python train.py --n_layer=12 --d_model=224 --n_head=4 --n_kv_head=4 --head_dim=64 --d_mlp=576 --vocab_size=2048 --activation="geglu" --norm="layernorm" --norm_place="pre" --norm_eps=1e-05 --positions="rope" --rope_base=10000.0 --rope_fraction=0.25 --qk_norm=false --attn_scale=0.125 --bias="all" --tie_embeddings=false --parallel_block=false --init="normal" --init_std_qkv=0.0241 --init_std_o=0.00461 --init_std_up=0.0241 --init_std_down=0.00307 --optimizer="laprop" --lr=0.00117 --lr_mult_o=0.687 --beta1=0.9 --beta2=0.98 --lr_head=0.00777 --grad_clip=1.0 --warmup_steps=257 --schedule="cos" --final_lr_fraction=0.03 --batch_tokens=65536 --seq_len=128 --doc_mask=true --train_tokens=416300000 --steps=6353 --dataset="wikipedia_en"
MLP neurons of a small language model. Each row is named by its layer, matrix (gate and up: input weights) and neuron, and shows model dimensions 32-223. Each number is 128 + 24 x the weight over its row's rms, rounded and kept within 0 to 255. Numbers have three digits each. A neuron's up and down rows have the sign that makes its largest values positive.
After each neuron's rows, "fires on" lists the tokens most often at its 100 highest values on Wikipedia text that the model never trained on. A number after a token or word is its count.

L4.gate138:108139129152116152113090114146139093141144140110132145129134100109150160171148116111170111120127140123103131129147125147105109120140115141186132125160111092131086128130121090162104116101122132083090128097099154140187102142120113133171083156150089112087121120125088162160079149148127146152143138121135144132100088175117066096123100142134109172143135131099103129124132135159122131094160121131144111155168137132098135149157141164092117090123126128129109070122178147122101156149111118130091154142129097120154142149133150108111126175114126147085143162138146144114155164118117064140
L4.up138:116080104122145132105107158124144083114142107121117107146144111143159115118125103144101106187148140141118139115156122086097131113169110126099138144121112126119184101125117116091126100116155134150081115164137115102144146096138128162124129122134116082123116125119154141145169138127113135154118092100134150154139098116166113171108151129133132144103100164121153194113122143158130118108094161179141112139107119142147103123130114097102106135152165091147136133148152136152126120148118098113166150122108155099154161119151108195094132106100130150179144063141168090144096180095157130095
fires on: "es" 39, " was" 11, "z" 11, "n" 8, "s" 4

L7.gate208:091092103123133123131144081153126094158155160104144141137162124123112097120147166146165157141104138130117151122139107157139111157115159114078079096136138104103114148137138137125100157110123075161093122132120101108188178128131126104145089139097133161119147139158120139133133103118139139143124116119127097161138087153127158083132112125112115141068121105105131146122119107158139121127113148133124125133152109148126171126135160128094132180154093160162128103174131160159157117129143092146111090154117122164084151157139123123108089166116170159088111171130157109081111136122124122125
L7.up208:149147129158160128136162141143118129181141085154111175107144145161121128106104118103134134124104119129080111121130117089127155145164151112087117107107097107135104079140155111122117120086092070133077150134134162142109163093120108101154142120118115167098122156137064151114141167143114127110166137106109123177115098098150114148143117124112104121121095166118076086177136091138090131143159160151118147129126136149127136128119171152112120112117125159107083103114115138126097128081158135127112110137090130119121139122091164117137134130143132142063127165158142162160112140126153107102
fires on: " in" 19, " per" 13, " a" 13, " to" 12, " ab" 7, " th" 5

L3.gate90:104074096100143109116119131135141119127106142116093146093160126093173097127142162181157096103131135151097156131113159154129122104161130122115085124124150067121138102142107151118131138135122119157133100106133118127134120145155129156134121109127163132115149111132146119117124118114156131131149148128123131129140170127147096143122105110171085139163130134074112138143106146114119135130084102158123115131135130174130166165119127090179126081137132109127087129139092106144120124110142138145145125144109080161139168161105159123134168181092187114114127116087186147155175183094112108153
L3.up90:131109145119163088164139157108144138134127107110167141168124145119181111125116107167112093127097151097130115189097147083093110092111164131106120116122134127087194128125158145103157117158139129121085143155107138080138126159107171141170120128112134119188121125099117115093145131138137138089131095145138126152159111161140146118150146132127114149123134109137117094184101095202120086132127125092169150119106144139081121155178148117141149133110115125113131089107152146138123123141150118122143188124126144149131150073115110152120134122133125111144112090114129131161145128142091137106
fires on: "ar" 26, "l" 17, "h" 14, "ra" 14, "ount" 6, "P" 5

L4.gate561:112131132133091109118131157096165127107148142103128137135136127068135131138170124133111081107119111117135147145124130131189095136108114183126108140148133078142106130152152134132115146141158137150136176105069148103166153143140133130131077100106123095138171123118137163122157138135111133102111099155147105109144116174120106141126135153086129106059125132129147135157138168145171145136136123125145155131128158105144150148121089096107117099180150141128108156127073156100122089112112113120110115172160105194107091136098112140142129112075082124144113133121154113147133121135136147151
L4.up561:100155079110137079131131096126132127117136130130141133146063138160116126136145191145165110133122114095110137123095083087078155118149131129152141106096102134134147108140136122131145128145137136117120132118131134104141101116159077091108139124174165131165144123183136185094130133146135179082114166151176135175121093121158130127149115169121089156136136136127153133140133090149128117110140103125169120112191114112102150170120093139122085096105144142133131084137121111125092121138145130092120149108188091110132147134140112125184109109161127107140119106134129128132121146101141145102
fires on: "it" 38, "on" 19, "er" 14, "ar" 12, "av" 5

L3.gate119:137096147126123143115148155095106093118159141143160168129138140079123093109163144138119081132112127171136155116133113151122148119105134153135076098110161137133115123126105143138152144114141148136130081118076068151171126129121108109160117137095093104147127108143102136120141125129104151157147135149094108096141136131170136114119151125120151134074149113098142132148129155117132166124133126119132132158098121093106149163119106064095097144145126107103124124093105132154101110134098127122109114211148121132080123127121145113145110146137137155152074151135135082148150124170125161151
L3.up119:130113162111136128109154125141166099160150146145098124131177163098111056128145128156144143149121099154171109106172108139108124162112076172173093125124083128137131103158122151112155116090128147113148071145128128135131119111170131145100140094153137114181156128133130106115132143149137152144144115139063143092163117135130142112135137125129090124137136147136170095127152131125151102093174154112153120114095071105149152147143142136132089067117094126163141101149125140121122127124147105114143106099174130135103126101110129159143126167125118144115160114138096136117118127103139098122
fires on: "on" 32, "ar" 19, "ite" 8, "ue" 8, "red" 8, "ific" 5

L4.gate421:117118116116142087158097103126139107129100178143139158164125064134133125141184114143121101148096096108146128142116135112144110141120136158167129122120135170123097139099143177154121110138134165094159094115100104100140153134126144122162107148102115135173184129142120119164152125101136136119152129074143109138122091165113109141136127137168153110177132153128080116100127087118096115089117120187130142152122114144134136145110156095122116141128119137136103126120126144108122105141119098139115121153125111175097140131124103116157139105099122097075098126110105174083126126170114099143
L4.up421:159071145128152208156117177107100137160148178158091129110164105122124124142118143127145140152123115118126141164112122147149182170120078145074127141117154121092125109157134118131118169144156137163111108130128102100127126096137162124113134098133164087155125115115143117106131110159101120180120116134099129113123078117127169159091131110119140122136122102118122103110143118119123141135098098161150146125102123103175112088128134149116144132076121148113130165123172067131130154085153144130124102110158128150152118130125170125122135117140119134162136096124146110121135123118104160109
fires on: "av" 11, "ly" 11, "ass" 11, "ut" 11, "ial" 10, "or" 8

L4.gate526:151102138113150159132154101137110121140101138092127119131112093116085118095106130140157136123136128097106136141156119126123129116150122125159165129163164117118137131123127098150171141190116119121130126116067133135134127106084101149155123100118130136141089119146141104145142135132116084176160095129096160156115169124102163097121146143151095139170125146154132146158106140143150130066103145116163084115085130144113132087152125126146154121126052131185176133131128134105123104125183132110143140124164138102115110113129147141109156118133087135159126081118144136134129171126164143108
L4.up526:129159149130144142129101113102122112153130128047109135176122127139127116101112151120087146108133111092114149161149106127123113114152065115130146139130162144132145136115115187106082105113135118134130108147159105077120150120079136139129106079125155107121120110100111171128133120119143109147121105132118119126147123100140122137100169162145133132156133122120115170092091130114121113151146139146124111148144108137094153144122120178122135120137125129121103167115107103168112110206110127104092139147105110108131165115122120101113104117179147162156129093151165147113057130146103156131
fires on: "ated" 41, "h" 15, "able" 6, "aim" 5

L5.gate169:163132161199112100116119107145083118108142165128117144144126155103135124107150130123138144135180128121132122123111121140154147141113192079089148148146126098135088174139117153141060086113161122133151156144090140130149153092106117118145148142075145149171166112148157142098115091102110114140091113114159120132148114109122104121116127140149128146144114136110168161133111160129105142124121163082139111102147152098121146124120092142136147125131142167157131134141120107125128140104120125148125137103106159175148092105105161131111082119125108146095104144109128111136099123160102153172
L5.up169:187144129137138084116152125134103084093117145120132101133105127097147126104145108136076150132115114125156086067113137116090090122136113155169113096166128133124168112130137138112128136147103101141140082102097104128132146075147168136154118129108099126115121116119119128146103119125132150152147133135078133106139139106088103108146172078147139114128125101156139153132148134127151113083209158098153135112125145077122121138123126157147154117127106157112101127110151109126152151095172138103129159126122146132155152138134127131096141073117114113122172107148091117074132143150133132115
fires on: "re" 23, " there" 15, " medal" 6, "ulation" 6, "y" 5, "at" 5

L7.gate244:145137140122110182129139101098110125154109165102155121121141159121148153143122090134177079154131124121148139152136137140095156130099131153149158140121164119090131168135143138162107108085150160104093148138111101105151121095115161156126131139090111097147136133097153143111139119122109144153141083150102104140133112102151111101129118132093117136103134094157109118119119084098151157081129130092134152164167112142112143170111138097137215111128140145130125103148133167115121110144157118074128104124148119096091103152201105114128106143146112126123092102092119096163159149112135151125
L7.up244:145089140106116151147147151101095133141097123108137167127090125064116116165147161119179143138129124117091147141114152106148137105131148089105150167132124129124161165104115157170087132113082092131107182157132111124099066095133131149076152157160154133139153073116109172130147159123100125135158133136126129141177125141152161170107073141151077111126135136152097131121101087092102110140125109139146124115123128151148092139085154155139099101126138129133110123123143172142136130142126124135123143144118130142108079130155138095150140120172101147129136102103113147145149149091108132112
fires on: "-" 44, "d" 9, "ork" 5, "c" 4, "ong" 4

L7.gate146:127111127130066145138127108134110093119126137131138121159099144101124123125121091152144083156116102111122142121136127084089106140160095153171120106100188138118120130111113121139142121118168151126108099166084102095112105100158128138110133075145153116149140162128153130132113141103155157142079096148124089145127130112139175147114094130091116141127135162098128126094131155108099146079110139109190158137162139153102164102140135107081135109159114148084129116104149161114143108148170093095145121125108127152134126130155147128121182129110125092132114155105111160154120130141138094160
L7.up146:135100150148126107147115143128091167154118117171139132138167099109114124149175130126109095112120146089126139169134152149146117141125128143141099162136124154130142089124132170166112119112167134145151111130132134108137140083102081121066076112086151139089218131127144132132105107139067115166094090116131076122120143130158181157131098124154177077147090144121123139104105145123133153114092092170095118087082093112100119123164137156152083122138180117151124114109139146165113102135118138129134123153107117139112163124132141127126163138120149137121114131110105138101100117115137123127
fires on: "s" 22, "es" 17, "ing" 16, "ers" 6, "ates" 5

L3.gate69:154115135164094083174130137151091132107116200140141105135166114163122109133199148156134144122116148107123174124119123129130106131107097109099116118136139112098162126120121152169112159125138103139135129155085104117128157119120156169118117116124100105116086115140137112147158110159149143144110113135135116113146075116113147084093100109110111141105118133183177142156147163110111108136135146092161181131145135121145133127155127074125128127122145152129108155105146129174099111137128142143103097154173117155081121118122129113136121163182170154130067138134113115091098150139079124114
L3.up69:157111151166121147117106107122165130173115139114116118150124097157107123158137167145155164140160147112145167142159150149146063105155135180116140128164101163189141169123105115138097118056135131127136138095167138100134102108098174134064142124085182132134091154133138132145130084137129152143096121102125135128136129105177120116117120143115138112098129136159147151146113103154138118092162141096139086109142153142158073097124126155117120102113178154103124117104144121137142070115135128166126096105126130119138136145156107139169093140140083101122098156128131154127140143136085124143
fires on: " sh" 61, " kn" 14, "d" 9, "p" 7

L7.gate429:144092130121095131128116084106132098121130154125148078092186144087137129106135126163112127126130176150079141146082140113122135152085102141099177175135145158161102157135192171109147144124101131107126139097124101085124139139133139121125130144095148071111129134105118133111125137124143144157091127142129121101131148137105130144122107100157152102138151112153071077105110098156142099088121140132130129128105151163119161113136147172155118109131149160081143130104119120149141117129164088156114119122164102111104124115150138133115147114132139144099090098135149111164120156168172155130
L7.up429:135068122126096206121185131111087147170098143081113134122142134105158140170169156147106125129094132112158110122140101112139124116087123087157103105137147126158106146096110170131146148082133108157120165162152150147103100138102149166119092157123177106134137122096122103144132132086137120132134126154139077168132157151134150142133131094090081140109129114131145147158126142166140172158110102124171104103119131126118143152121129115126123111142111143144147110157121150115129131122161119129115123152100137114064162140062100133145146155113138081110137125149134088120157134164111145141
fires on: "-" 93

L4.gate226:095098133098130145114126142130111065149106128110148113125142100145138101090098130182130156152174171121166119114056121105127135163134131135159141090160112118103157172145116125157139126144125147112164141132077114066142099147135138112136140150094109124110138111141140120129137122131112129171120094070102175130075080164158138116142165142107141137136119127119137158126140128087113156126146093166122141147121106123135171104128125116094120159142116137125102127144127125126165137200123103145102162131129121144100116152137128148142112109119122098082119151091116136134139127139100132104
L4.up226:122067124148133145149121144095131152104098204133115131130138108105104118114086155093160081127137110148118128188120107153144136173138171135097112123113096124163069125121148129139119128117144074069112134114129125103150102103112153108143154132132125103149138099101147155068124131106124114118156114143082120125107144160142114135200123120121116158140107102160117111143159121111135132122109114100104126118126117133124112116148144102170099118135140103156144134129091135129147104090099137164147109183170115165107152109148128076101118165169132141090113162153146150136128107116107127186
fires on: "or" 15, "ar" 12, "ur" 9, "ass" 8, "im" 7, "ub" 7

L4.gate469:146153098161100113098094087179161116100135135095102112118143089121148128137121144131122103158104114110110147120140108141135119142076091096095088118150121093150068143113115132174097162131133098115123156112120136130099140147105135118139142148115185151129121128154135153165143093117148124151135137164164079128175125148132111141118092122118147116108107136121149155163117088106115132106133150116120159115169152110107141103104176123148150133131132163148106144126122156138147147126114142111117106155093128141102154153134114082077095182121143079106158128120128134074120172125152123181
L4.up469:130086147116103113154089163127117119120128146141119095166125096042148100141101091129148124127126130092160115146136114159126125145148106115133110152100129087137115115090133075181109149156156126130080140114111110165096129124128090139144120144145094135120099141119161127107165141162108134120159114168131059142100115095171154124154172150132157115161147129161134160126154117078106093146148155117162115135124100119112110155108157130141145152150133176107139171120156118105139117139128118123123130128149111155112120143154155136107121135154116130097137134104117118092110132176139119151
fires on: "a" 21, "ant" 14, "ed" 9, "out" 7, "s" 6, "u" 6

L7.gate100:157098155176155087156124170133119115138141129102167109194134125143129162088098134150093123126139112077131156100120127139107103114110102134149113128079170124124190157125141161120153147131115103134137134168115093137122136169117096112155131116122117137151140127128120153175120114132109095130111130118197109110162114163127136117101162093110158122110113126130141143098112119109118161114092135076131122123117097143130151102141102108117112087107112103140133084146084149173119105180144112172153070150095150144112121127112154125116112136166138143110134107105138163109104134145119193107
L7.up100:035119142151145122119131121123121148128116120073103110105051133130130134138108161145095131174127132119110124085121102127103159135192146111162093140128142111141123095121115120134125153136145116153134145081153138144106108116083123145198133166136174131125119124121135166147103178101101113147132149162124115158127139135159144123128098123167104149119154124131150142153128141160148158119116136147099131120137108148121130147160095083133121108122185166190140144140099133127136109136153119083129182078113124105149161120160162124105143127110136162097118130116110112128125154172133117171
fires on: "." 23, "a" 14, "ia" 13, "us" 7, "is" 6, "ris" 6

L5.gate206:154157109109126136133107137109103102163111169155131144132156114081115122137156083099137054089120123157140149153120116108128159135154090154117153162148142124112126124104126174088127142144145136118133085150108072113117122174117131116167078113125125136164119153138142121121114133141139157137107112136104100154108130145084140124181090102115133156114148144110102141163136094122112105146156152164136159152092093093110134130107129118102125119140141117109097137137122162117105092096133141119174128128125104162103142144109143103149138147100189133142116159130163130129126182145155114181
L5.up206:124146101126187091155159135139142108138100102145111154135118139104139134148054164106124099151110120111130105157144114085157114111127131105096143105138096140090132124114159143116118128120149168120120111137157112097132132120099148117166120127108138129133105096139135148137106140149119094135143163084119129201138176125129115141152144121132115095122142177118149135152120124118091158082147177145140153097120104103152139181157166132127169132149102079179134123116154146123164084108109139098147150204121113131111094125113126134111116142090120183129094118123144108127135138143080102111
fires on: "ct" 26, "ith" 10, "ount" 8, "ate" 7, "h" 7, "ent" 5

L3.gate449:116105099133130130131147147129132136143114141144135155150099107087122125117135106137094089121118136159133170136113138152168132119126158152128134113145153135149154106157118152135118140115131103115096139131093109113132127130134141129151090113172141118156143112154131132157083151164125110136153137130088087103197097130118123125127116124082131116162098074120111112141107134142160137126151156138159159130127138093120085168153103108150163136105142101120110121159131131156126092156180155127128129134128151163121150071148131088110117108125184138183094127113178087147123176143109098179
L3.up449:103147106135155132138121152104142085058090122104093124131175109092146078102123120163119097102102106104134166149134136191154099117116140124146132106151131151100106104165079118130129111120113113097112131122151157142122145109065155133120094114132119147157152157150108123136138138132107101074147146119133115151109116133132125167167108124114125135151094078057142110144135109160145110129148142127104155134141152122132086192172080140119105141138132125143174117131145149147141164145160123120136126105136089155139100142141097095125116092132165178158146114087161116076143149106109096166
fires on: "ill" 18, "ec" 16, " spec" 8, "h" 8, "ther" 6, "ree" 6

L3.gate346:116153117121065092095094087179138112142155166109161155158119137116122112100104118103141146099128089127076154113174166163110124107102119112102145134167131103110123138108124145169111097122116087086176098119160105153163170134088131119177149175112129155096122110129114151152120133126105132133132124147157105167118124172158138142156121170134119142131130146130132144106114126089130149121132125154135146085145137141095125135100091116091147098142117101140168096116132105132125140163109123148128098166082125170127121165097137124101133122124128097100132143156090147124121107149135131159
L3.up346:104148142135109097139124114168094136122132157116130122116132163082123118133125099134126110142146103118118153096066116181120112119151155121061104139135171102106136134103140075127136135168128144122125120134137152132142098161127134152146131127118117146118126133143099125143100129131157170134143162134118126120110098168163124137118105135138108145137122173080108095213123131133127127200113120122181146164112098161120099128190114065124119159165124133150142105128158154146125095092128120135128146146123135124123114155129119086126113163123067076117135156152135109125095133161128121205
fires on: " bel" 15, " Bel" 14, "au" 13, "u" 11, "el" 11, "a" 9

L7.gate188:108132176193136102121161103078091120104116167124167091119132153145133108102144169096148123128112106121158123147123134135150148140128113131136095139150158108137131125125123158091151135099116105152068082126157116123164139181140074155139126127141142088144136145137120130135116135093125145106108091134140121150129167125131155134122111165103134118123132093140090110096129076109138159129118153113103107137117145112137127129083133156112155095096138143151124099153139133116132123161111119114119110104121139157100112140169199118149093146114129132086102142077094099137154120175120121112
L7.up188:115140126196138122124090142130111146133124143137142115090070159112106128141135099129082155089136162134139111143162102133116097129143173150128144128155122166124103118097125144115120107137123152156162145116137111096163146124118107118162122143132149147139101101121054107168103107182108107123104164132073111155106135142157146090124172127167117113122115105159143141142136105138133164114128104092133090131142176113113141145164153131131137102136071157119128126116138138076095137102163128148117143128137133124117134110124115152154137136114139112109147152128138105066113058118094097097
fires on: "ater" 14, "ts" 11, "ography" 8, " life" 7, "y" 6, "re" 5

L7.gate397:125092103098121124146134162084126102147173112163100123173127117120101144116186120123124200128144173134125114104148143130126139130125094085103155107152108085162162104101104156144109159143153108113119117160085121108149116108127115154127148140135172091136129156114146156128107077131102147134119090176150118103173149127101148130151151183085100135126156114106105177105096125136159116122133110130148156114120128117144138157149128150092160166123125128099132100134127122095120073111165148113148103143110141168127113124154120136138151121165116161140102119064108091099160129181144090153
L7.up397:137123132152139117145105125142139122141131132096141109168119160141103158151101119146146110098127103095154144129107155111136165121132182144156088139126094124104143148168109138096172127135162129188149123145150124150126164133141124129112141140096164155152106115131130096088079123134100114134133118088133111107178151108090179137130179126159093105113133122165139114118104115132145160136124052102122116092098107095126088131117133173132180117102103122169116114107119137149127119117181121148088132171145140134142165108165110119156127130127105107138128100163140134165130117148132133091
fires on: "'" 11, " to" 11, "g" 10, "ong" 8, "or" 7, "erg" 5

L5.gate339:151081122168119118092123138149140155132103151094163123120145170103142142121173160126180149170109155144125136113098154147171095117092134086111120162134063126127124130118136127141133151103146127148153163114133120152120118097170086130110133136088119135150147168096162136133146148132148176141135125135153135124113092136131156136088100124133103150121184125127095115105083115097117146181143068099107108120148113114129127094122152159113134101185115145124137118103157131157093128098149113141094127108119160137127128143104147091093135135160116123139114130134121191167140134154105104114
L5.up339:135090178132133166147172125120083142103177178113119114116095103148112124142155145092150154147125131121093153110113148146163101126138102103123121158114105104127136099106146139130137123150139107169090114110145151174115104152115153159096161115153172091120121072094104133130157133101106160104127156131120098104101180107162142115175157101111120142106130082133099089106146181141188126107135131123128125172120103114130130141074121168133128129146111146089150155107133117108122114105150134166117117092151108170138127124123097155131127105138113112159124118157149123152138154121159145123
fires on: "-" 20, "m" 13, "l" 12, "1" 7, "N" 5, "b" 5

L7.gate510:087143119119130130114092105140137138178075098099149131168174135149126143102121139103104109108159156154108114146158072102115108138159158103137122113127143110128152150123136128187124180127125105136140131114111107159142122176154145137162106097113121117165139104130128164118131118114098132123121145148116132140146139175153162089094107126105145166087114135123146136089132112099098119085144084084122157108115108117095104113136142114121157102127141123126097130107193148138147117136071146101145115158177143154133113127133134136064127113150143141109091137185130131123159119090123141140
L7.up510:108095136130142135148108108091121119135083114107115130147085107120130134117162156118124099081124107090127162130136089150097111151141105125176136117166121097141136132122129136116176127126128092163132119110106166098186122122112092155099084124120132105131152148115109128131123139186128118129113108115083134153152157169153127134160111129127125106156097185089146147180149180124132180115092128146121105116143152127128169119140118151167112149137152156100125095139126124115176146117091087113133124103120077143119136106131140097135171139136133119112154144126117161133114099110104129138
fires on: "ed" 38, "ing" 10, "." 8, "es" 5

L4.gate152:158103141167155112093112144134107116120089122148167141122148146125124132092126113128151101124107151149164159161157135116118131097126112098112136145138102117130158142155117128143137185136150143170162140128092106111120106102132098186124141124085110118140107087110114123161107135135113124155129121147118160171171146115113140123047111147095092125102127161095111084135116119136139161063121109119138140139153108119150151131114109123157186117154140158137163136101101114079156053131115092141089105176162153120074128126131143109148128147146094105149101116128129130115110134156156111158
L4.up152:113131108144154134164105132119165122153151135163083125115114125189102133178069150135123176122119133168111147171098124091088172176153103089124128133133142140108134160138134167138158116125150182142108169090136119094127139121179139144094119133126135130100123141110141099109164114137111136154149092097125089144159114106130153091112113105118105097126134065109120132151108141157176102108146114130137159131134159108124130124111144179125105114131096131099156116096113115104133097140106131130148131118127118116154113074135126125113090121119076109152132153161090109134114105120155112108
fires on: " dire" 21, "ed" 12, "end" 10, "–1" 5, "h" 5

L3.gate63:174116116136141199108091159135116125103171167139119128159162085089067086085154140133133121113144134141117150149142158155114116128097145119147121112145134145179133133119124151122111147118072114089107110087104067122143146171067160138117084075112142107109153110128109117131143095124125135116131144143137121097189111156145140113085129124133109130106104147132133112130117150163143122139119122112118106149166134126136107156162117119111117145109146101096166128143121077174098087102168159128094125118141121100109095108130147156133150116125142139149102164136160097119122154128116121112
L3.up63:139082132137120123093135134111134108115112142119136154152141118092100101129137162134160114121170103129137132143130103116157127096101188172171170108119111109146151090145154143148155105129115163116135111122118145140104126115058138150157143090106159085155135165123136118139118109109151121146132121143118130149157119137125152142129133145091154145128159128113147124206137165188115132125137148130148102107098107153124128135137112179149110110150092083142118120112122207158127062169124106114128166078114109094110139066133161132128116150121150153168100110156150110133143141103101129149
fires on: "h" 28, "l" 14, "ill" 12, "om" 8, "um" 8

L2.gate86:141119106109069136109134112179173151149101179167075106104181148114133057145149100140161109127118113143103117154120151157145117133072152114069099120127086109137131141167133136120120166114123104103112136133111112096168151143153141125111162107086110087106149150129147115099149142131166107111167136111092137133112129104137124124119146128123126141104112052144086151121152134119144137120151157118117142155157121156117130159129146138123108149155135144078157135121168116150121118115077130149104154152137125140156130162091141083175137112144136127117132144114136143096129123128135141134
L2.up86:143136134146156113171181118079153105135102129111130108109138133114142091123081075152120125177113069116153089090117158149154117091122174149121145152101135144159133110152127117146127068114093123130105113149117103129104104120152125183141107145104110127149116116157149094127094175138119159149122127142116154117103153155106141148154162107116143117138094157173149117099130162113109137112184122124143102158096129168148099096129140151166121135147162099133162144135098114117134130099106104161110146084114142070123093090142142132179139120125095190088153131133124170120119132105139147112
fires on: " round" 20, " Championship" 19, " Cup" 15, " League" 9, "che" 8, "we" 6

L4.gate428:083181134102087079109138088175142106136127148118136138108142139118137112153149098105108115116109106100141109119127121112133118139062108119119130095136149118097145121164098136102114151117107120121109140144158112103162168105152093097132109153136111109132128121166137128185148168108140069136131091148175138120153138179124083165102103133138152130113089132113144101142088097147127136108084146151119155118152159128134146198109099140113093137127142113156137128171110088098153100138106100132128125112128156127153169138140140128145108072080133117153169126139138147135088162146132094122
L4.up428:125149156101114066139138130159079134115113089140123152166146155085080131147136128172118106108159119159119107142155126127133147163157117102099151123097120084125090129155081166121163152186125113108136140125151154131103146118120142144111091096094154147126118158162115099168118134104112133127114144138155131121124153155099107115124128133128111130140114099128143093125134152137143159145119136083102124144217121129147089136129139159126134128132095126163153118098146145156157092140134150096136090145134129162094095112159097077154134125123139103150087151148133084112115134107174156170
fires on: "ch" 16, " Christ" 14, "i" 11, "ath" 10, "ut" 10

L2.gate261:161173112121139088112108135192093109131125141100155119125133128138160136082141135123138140096124141141145115140146144137136119168098112110165156075162112101087183157145128158139082111118121078141121120103113118147168133138116111167104158146170136128124104097084148144137121168122124177113117122138129105064139101161108110117150150116124143091124102109122166083175127167130107105131153157151119116105110123092141126124135111128151122108123119146142125125165144115077179174103110131161107100119149114156141156164131093117095120083105125168117158117143102186089126122107124140115
L2.up261:109138088134144149090130108104151107106099137098124141119173184153102118139144095150165141139128122142124126185115089137146137121102177142151121119103105093152125114149138122135137157124108106138116108145147178132185130104094099116148108142107181111105123123110125123143109113115109127159122115136112108135099133173151169120101133153148148176157116123125150099136123145114141111138150164092147111174147145173119095102097091129087128119103124154095155151157149109162133133130114162154143106135118142122132167158090102081119106128139147158111169155120106088099124150120173126160
fires on: "ath" 28, "ch" 22, "uch" 6, "X" 6, "ich" 5

L7.gate356:121116183158104110124145111140159101103149127125112127122159154083146116136166097128101124126127157135121124120109121113135065144119098123172111124125107121136085123159120180118156097100118116125108129143160140103125180122175072098161147143152105169118153106121126140131133161109127104164120135114121106170119128145101139117148202082156130149106146144108146124105103081160113098090100097129130168120122112089104142118117134134129112101153126148135077093112084103132139132170125135077117126150119161154120173106126102161155150113150127121078127095122169113165140138164099153142
L7.up356:134123123146118097113148088088121129062189141122118124068144123127110144133150166096133112109128123140084131125130132088175149160097171099099108057124103130139133139091116138125131126093131103136108171104144146137111129145176124092108116099105139126136154126110096092128106119095130136142118143099105097125120194154147155134140117124185153174101101125137110133130124172129118145167154154138117141149153085122113112158146122175125134149120097155094139137130133129127121152119110148143118140119134103151126135134129147145132142140144145124117111101197121076105143121138093106119
fires on: "-" 35, "ir" 11, ":" 11, "h" 8, "th" 8, "w" 4

L3.gate304:100143132134148146138137138153131097124096130120173135164181104166148137096101109130174122130128152102127148153129139175138155113117113107144130145096102174162123113112155125132152096143116119151098109134062128170111177124154114102163108127117155156127128148148164150137126125124182099127110068082189146105129129134126121119141116139112103117143128129124136135144100159153146139080107123140135131147140103123105128194134154149110107149149094116146145109142154127140125167118151112123143106114154120111131082111132171157141147124144102145137133072099104159102126129116083078144
L3.up304:129149123135132125109087102134152134112126117112146120158116170145127158132099111156122111105118106158112121140115147158153155141112108123151109175084158122124107129131115170123125164105142109093127116168150094109157145073107128079141152130138129142122121134113128121119132114128094098111134125140127167107150136107137197118123122169123102120130197094170109097119147088097133141139128098124091062090117126101132145124160119162129131109129157133098162140124147136155113123116111122135145157173169089149150135154158118087123140149135159056072136087188151123128143106147164141093
fires on: "ical" 21, "able" 11, "n" 9, "ary" 9, "ated" 6, "ue" 6

L7.gate58:128086075119130145085131165146097126103112127118173101161142120124134120143114176114144129133154100126115164166113080196112126151151142149180149152155139135115130122148126100116106152145129116097118110161136151127151132160085106178099142105106120125149168109113112150118142146125139141151119147134159136102126099131105077140134096149126112105103137115124115121126153132148125164123126113152153102160131104118140104132147103143114126113105099164158120131116186135162131067155171122088119127160169093131091119114148066116124118140130138114085095135119171102127162125168141159152
L7.up58:155086109121158139115077160155140186127105113115105145147122084140161176136088142156160103116136124155111141092130132147101205117116163143158111137126165151142154103128115120122123078131150129174076121149110142086127149184141108099067148147077135094103093118085117164128166107147110137105118133164150160116149155152164092131124132082104147121147091145145117156120170156145109139078131125142079129144097129148133116107161174127121109077172139133110126099122140114162109148137132094127134099165104130153115135123116119118113087123124119119100140114130116143101157135119142131125
fires on: "es" 25, "z" 12, "e" 11, "er" 9, "od" 6, "l" 5

L5.gate58:132125087138109131116137128121100126104074121100106108155111133104120149133136153126115131196106153122181140154133136148118119120136105037103127140137132126180147146145114127109158160136111114119146145132105149169130118137176077172113150080090125099129168159126143128115103099122117120129114143174142147121145126109133136120101163090088126126113103112126131149154153128117136118088152142107115109127142107113120117117160150133162089105130137098102101094100174140131137126151096118134114090140175102103122098108175104164130113129136041139171152109104146133162122159137115154149
L5.up58:157146142091083139125145128156091129107092137117135113141159107129111117130138105147156108138125151123131116144083149117175113120103117147155132159128137125129125099148108102095118104175083100146109082121138141109111147133138148088125114135094104112102098104109160095183116136097149129133163117138117130108107157100128143143170161192137120164168121114111088161151115113115140105138159129176126119116127147074113139094174145179100142100113139124106120178116124139106106111174122074126122136117111174149184088106140154151134118152100107151098148124140115151151134111068168068139
fires on: " record" 15, "ard" 13, "ch" 13, "c" 11, "ant" 7, "anc" 7

L3.gate152:101119135124134141129125088142093112127171111105137140139172107141141135079137157122153165138147160141099142135126083124102140110144132152172118151134142100127126144135124142138130148137152097133139106125149097136164134112107165121102154073150113149138105097144149092132133095161140107178132080162128134119212123124138150118069121116109117118118130115101087164078131170169140113114103104124141152140160109128094101128120133123140170119091144122160116139107178090192143130123167122124117108144129112131125164095132147099119140126138125102109130067135133110154091131075078139086
L3.up152:092134118129106135116120140125106109163086136115143124133089163120130147083154172128137144128148102115153097160099150099118126116117089142127157142156108135161128120138127112113131131121166177133140125137090129128086118133107145135099134153103145146165144182136160177146143076101114097140130141137140065096137087117134102139131158147136162115116108095138132156129154101092119101108132131084105130162130106093129148136167150163127109207131144128213087123105127133151136120128135149129108178136139160120085124093168129098129159095124144136078105118122144122132128118149160136118
fires on: "\n" 38, "amp" 11, "ural" 7, "own" 6, "ed" 6, "ated" 5